From a checkpoint of a small transformer trained on Wikipedia.
Architecture: LayerNorm before each block, no biases in attention or MLP.
MLP neurons of a small language model. Each row is named by its layer, matrix (down: output weights) and neuron, and shows model dimensions 0-255. Each number is 500 + 25 x the weight over its row's rms, rounded and kept within 0 to 999. Numbers have three digits each.
Before each neuron's rows, "raises" lists the tokens whose logits its output raises most directly, leaving later layers aside.

raises: "tern", "\".", "\".\n\n", "ween", "ently"
L5.down792:498471462463476497479485553501521467562474469540533522470482492517569501481478514491520545551487513491508543486523505525512480514476485522497483506481456489503489513493504510522508547540496525545543504493463462478521438510476492483516505530486499523544502518478487441495480505539520464482489455469467521484473510519441490462476473512479549514433501478503507503550521519506464498510484482503489529525449495482474472505500470475502494493540472542561491500507492482504480538527505496532485545521534482469567510478509529501506519513445478536490468509473492468482492498535512503524531523489504472522523503498554515490487509498495516520494474513532454492494455505490503527491513499495493495497521490503466478481505510505506469525510504488482488528502504491488528511534510490

raises: ")\"", "]", ").\n", ")\n", ")\n\n"
L5.down662:492557473507488500506608487511505477501522508510488484521500482477509488523531520485512505526467489505481478469499477548477504470504461509502509498470461460505489485468500460533510517484522484513522506507539498509525462488501520485476493514524506484509462535518518515503506499533522466499499500541535502495521505545546470442498512466517507469526507511508481526509484505457466487523468532527477521502555490494523503496443495491547485463520501523497511478482474528500503485490468472455511474521528478520521499521532476492498493480467494507527465508487477470472500512488501476511493532497501526529540503511488501474479529492530512486506460513524462515491528509494507503492524482490592600483509490512512474491522537484469514522522520492526456501481503481525445511440511541

raises: "un", "ory", "ories", "ay", "or"
L4.down364:497457505514477499476476467488531474492448488482491447482475495462520520517509530447520545518497468536486480528513503443507539448516521485510494536455497468480540473503502496478552507510489486516516533513501507448519534534470490437526548482518549502461518500485515497546475481502546463514547524502513518524486474491461523473521434551493495528520511491557494506466487499502491519482498502494512502462508496484514515464498532504542522553511567485525510534499541474495504549527507473484481481481498498490450511457464495541507520528492508489470510506516493533481523494497535510467505456502506489476505494508493521539492492493456519483509523502497528482522510504508499475517493477462486499488510534481505505513478459477490469515518479475536490479489473489487516470498510536

raises: "ories", "ims", "ory", "ains", "im"
L7.down749:523496531503424495504501508486494484468542489484484518505477562522545530476553494495543559514500517514496485482532491433521510474504495518507462504492558525494497536517503488535551477534526522510516519499502502492514479526502523466469498502507489524480496495529522472536535494531540498511507472515458465486514464485553503448486471505462471502484494486514471504493533492477535506532528470480481488518473500448502487474477506522530511465481543472522483505507468527468504500474470541503491471498517485468522474484513473494514531498506526505481492501468498488481524473521529532521499461538501523529466544539513457518516475479478516538473469481503483474530518498468508480538456436489510457490480487480477516544493506490484502506472476523493476485496497515521480550476519524

raises: " to", " through", " from", " towards", " before"
L7.down672:473498476481522493519492519534435502519458483509485520516557544479488543498498500527520541510472516461512516516486451499498541492495507465506553524524489502434474546511459514525509509502511468465496505523468453502457532502459502474495544461517504483525483486483484503533469485540519479511510544466534500468442515472482480536502498458439519481455527519506527478495550509535518469501480474503484477488494506516458476505540476488463484501508538495537510481498482457496503534492519518473495540492495541492464495553498482460533520500493467489494500506483481480508487518508478507495504481509475506487484495511529495494538525499557494524519506518552479464487462482512478486489497516476485507517508520478522518451505521530519514508539472550501483480504476528507478476497529532

raises: ")\"", "\")", ")", "):", ")."
L5.down230:501493493457493494494520521535502450508520511502468507547481479493478494531496474482519464490522495512496495489450517542519542515548501548506474471529489487485468505489476520511507463506505504505513507493520484512515534491489502476492492531484470462540512504446535550506484510497562537479516492533510497489539475503515478495524521488494567500498495460509504473491517489447540476506513511522478518496463469500492527532503441514464497518504466492455484487529468523508486479531502477527473466530527480516513545507479486527504455524485500507493508501482527494475531483513501449566454506520488521493496516517502462552475511489500516513490508497555476506523529530483496485496488539482501527473493474421547486505455486503486512511570486540490465529493525477503488506451483474

raises: ").\n", ")\"", "\")", "iversary", ").\n\n"
L5.down161:491470492513476518507554454485532541482480496494517455513513476475495513518535455555460478487527493483480526529487495525498553492475536500509479469551504503491510509515505487545497488545556515499479535479500485522510491482539525510486532528503502472488435484465480503502455518472489536522503486476494516484515490545518474511483462499513509491498492455497480515464471504479542505490474505482480474504539510501472494500484515499507453476544505548504522483463475507500528490535468531519512495509473491505506530545517510453507535520549523482506486491494475488485503492522505526516473509504467485471458472538505497454480508508516492466534467532492492513514524528487532511545527522465528554446551496478542525517473477534501451486508526503468544498515470468511479484475477515

raises: "ations", "ation", "ía", "ator", "ative"
L4.down441:515486501510479463494484437499519505525502554534495524516489480455550502518495514545458474545474526538499463469518514505478495477520511480495484500469514488501515529476480504460551489502482477519529476525496517514468513446479537506471482436519466504522512485546544505514493451490542510456461505505491517443446467483494476525559510477485510532497480514509512498502484501454474503508490545542529511502483524489470503483473494507519518539518511515499487521516541519482465510500515493518515531485471490478497520479502460502514536461478554528463487492510454512504508482473527497529506507502483517537528499526552476486468496485473497500491521490507513464473546507504498518492477471517503514507507462539524482475514478522504478541474544475554545473518499470498522521532483490

raises: ")\"", "]", ")\n\n", ");", "),"
L4.down807:496478542493505490500518496477512516483554508512476502526460529494494505498459487485494467507461480517475480509504511528502519505518503522458487496548512489490497481491469475531494510464511525514531538560526512540472499518461528515483514488496457555491484507511516489500495470501546485492549516521542495481481430557486467506521499473496465484562486494523516529514501530447527475465517515506444494554481459527474485529480493505506501478475510539503469497510510456424540508519470478471503488502476451506534521465518465483518496524504529506493465466511455511501480493548543508521503479502526508494507545448482499488447510504516496506499533550522490498529527487495472501562488518493540505497550504504526499492501519519467500521512467475527493494496501486501479483498502481

raises: " of", "ward", "view", "mer", "bor"
L7.down727:546530466512500497506499497507496467455516487551437450474497499489504539509513478494480497540492512479504486513487480484494504459497425490481508450519472505466530512495558503489488510515510478521465514508497495514494499511480553503490479474486520513492541472512514479444516463481469500479533476530500469483473477484523500539480497479480487495452500540508545455491495484483497505491524494504529484507504535525496488492516516464465494463481508513497514450474527556528510509521512499489475471488476540504489521568489468519532499507494486501494477459534500510471583493516502511528488514498517525476530499493511489538469481491517542508513469486466492484456489512503495511452501541519485512519542485488514527532525524500430510492535492485544550508498560505536529509497520512

raises: "aint", "olit", "unc", "ub", "arliament"
L5.down966:470499522493488540537482482456545492491499531516473504473517495419514491473540489481494510487487509527499532437491472499483472515518487484498494527513511478543491505505508517523540493508528482491453527459517482512513511489473487484490483514463461485539521495524519505475490535503512447471460443496510487505494521471482485510478502512561493533466516447508502489511475548473497514499528499493536499484512495458455504510515500504517532500517478467448497566464520504511505525486518521505546488503507475506530507506471515508508478545525539508513496510513513498472466529480554527514533470504502487538510477529540510447478523514509527525501484503534492469498516519458522530479463533471496462482518517434538472490526505504508477517486463518515510462520502485489450537535502468

raises: "ram", "rib", "mi", "r", "iences"
L5.down447:498477479504522491467479494446484521492527452459478524484495481483482529493442503506482457491509523543522526454493516478456506493475504516469516500494485509486420453519440478515518514516551491499497473461507520505494502514493483483470493469474540484501495523519524498473504489505519470521472497445508480533512523469489516501513448500522536511522464513512523489483487577483546514501497470504528490515495479490535556525492503521541557491532477501520511528515531529488479489476515498455512481496526478503478505494507474522514484480484541524522521504485531548518512500503539532549528530500487494495506502523549526534499463488491516536465509497520467483508492495465515455544528556508467484511538474480541483466463500539494535494464490506499520485475489506520476507495497509

raises: "ends", "jects", "izes", " follows", "overs"
L7.down697:506473479506501515490533503478480539485487477555501509498524486502495521523446483521479527492490507505501514484528492515528512526464481501487524524484517487460463447504530502486466490505518501524488526530481482503521482525443523498440482572460520490494518512514496514477522527502522512500498495547506520463463490528470505512544500474478545514484467498529471479498468483506516501475512498550478502513447516557503504475501542512507464505457473522497449501481460469507533471508468490493535490554485442466491549473462485518450500536512478548497542467506468545491481469521501496510498510553486489536468496493496527465476498516525473529490449512477500491484469470509482537509465488500513519525472525511500527521527508493464513520525504510513503509477511526501530531501555511

raises: "ight", "ational", "ations", "ation", "atives"
L4.down466:457548520510522473515493455498509527483482544520507473457479478486515460481528493494475490507498528456454514509523467526500496523486482490548498497488494451526542511509494481459522468560478514489505524463496487538478502496490485497489484490442465495481472496501481535485528497496521483459500519482519493504458543538536500520518526499521522506475443502502491504481558516538485530521511516481488515479509496481495516523570511546483505487492507515484502477501516461477501527495520537506496537510491463481511523502504528496541522517504515501542503482466537502497547516480508491468472490505511487497558485495554523528476502502470525535514478519487453497462496481556484492478480480473482512502446444527473464469458461515493528512529523520534507493492530466505528546467480508

raises: "atives", "ability", "ations", "istics", "ative"
L5.down88:528482456471522462509485429485514480455529551487462493491499485501480479463470504463500525495517511475493518523508523473492486538523492513500491494498540490504524516526545479484464527452483486501494513511506548502510543510503498513502560458456511468533508506482491535501527494456483521502504494479495505430509489478521486473524542520500511470538498506514471510455515489431562492548495469460534505489483475454534508522496508529514483513497513544474508499524534457487502512495502510542547512491515502512532480482482477524505465527498455533495521560535481497525487521487552534519468512506525450540498498479510473525528506522472474506503473509500487518534497498511464508503499508472491473505499493476481498540510506521460543532524467494459500510476506483526505473478495484

raises: "hold", "ague", "put", "au", "keep"
L5.down440:506493477499515529478517500505498505473499508533495514502550468496512500517523484528483513484516469530536516482555549482506447497456523498543482512462490514481544549506513552489490498462511487448501441523483523439511510535468515477469537513496491488482485486488469500497513484509538466519489481480493503513519516490495500505483524479468495487537517481528488492487512497490470516487489497500518527483473484512507507460546470530467476552508480532501532516549509529515528455477474473563501442520502474468473532493438495509524455499479501486512516486497490508530453493520490581510507498486540507529481503470502487484521485501513527504509547516525510492508534498478512459482500514500535475511505561523507509515472518434477512459491495500503503465503564461511493474496501518

raises: "ason", "ced", "eat", "ss", "vious"
L4.down998:467490503513497547498485454520477483504493512510485485523508520474496509473497468516500469490522478524495558467502485465516463480552521490476523522495533468498491529501528539477481484474498516483559482464465499537520507511550482506525441493442495510481528513530528526552545534480512526528507519512498477497511486524523510489509498513514494489492519481523483546499493534454468490543472551513516466519527505459479501461474517499495465539516480511468525525519465505504511502543511487473506522480515504500499514490495545501500476503465522513553478496455537494445489445483488514509518467512465482477522455458500510475509491497496515519498497516495494482490483477536489459523510467500499498559508532523498480475492529471493522481452527490521507527500482472469413519506475466

raises: ")\"", ").\n", ").", "Career", ").\n\n"
L4.down306:531490468492493483490610476501495470520535523510487475487514484493485491537499513522522514444478494521475491510514491495474494489457519503479509464523502465494498484520501517545525482503491516553500494511502513518506495522492503491513503526508483490467501509523555529493463499500509481471485468521508508494529545542522425455541502474498511503487484510479534494484507504498492507508466518490493546498523515484468482480521506515520484484480509542513525496499475510467515478518491527466460540515497481483480490504502478488523469500497494515477486521492513485499500502486498485545499518565516497496504482474472516501547525510540451469470492534497487470505523507498467503500474475454593612488473537507542511520489508478446504506535472503490510489484459482478496468485465526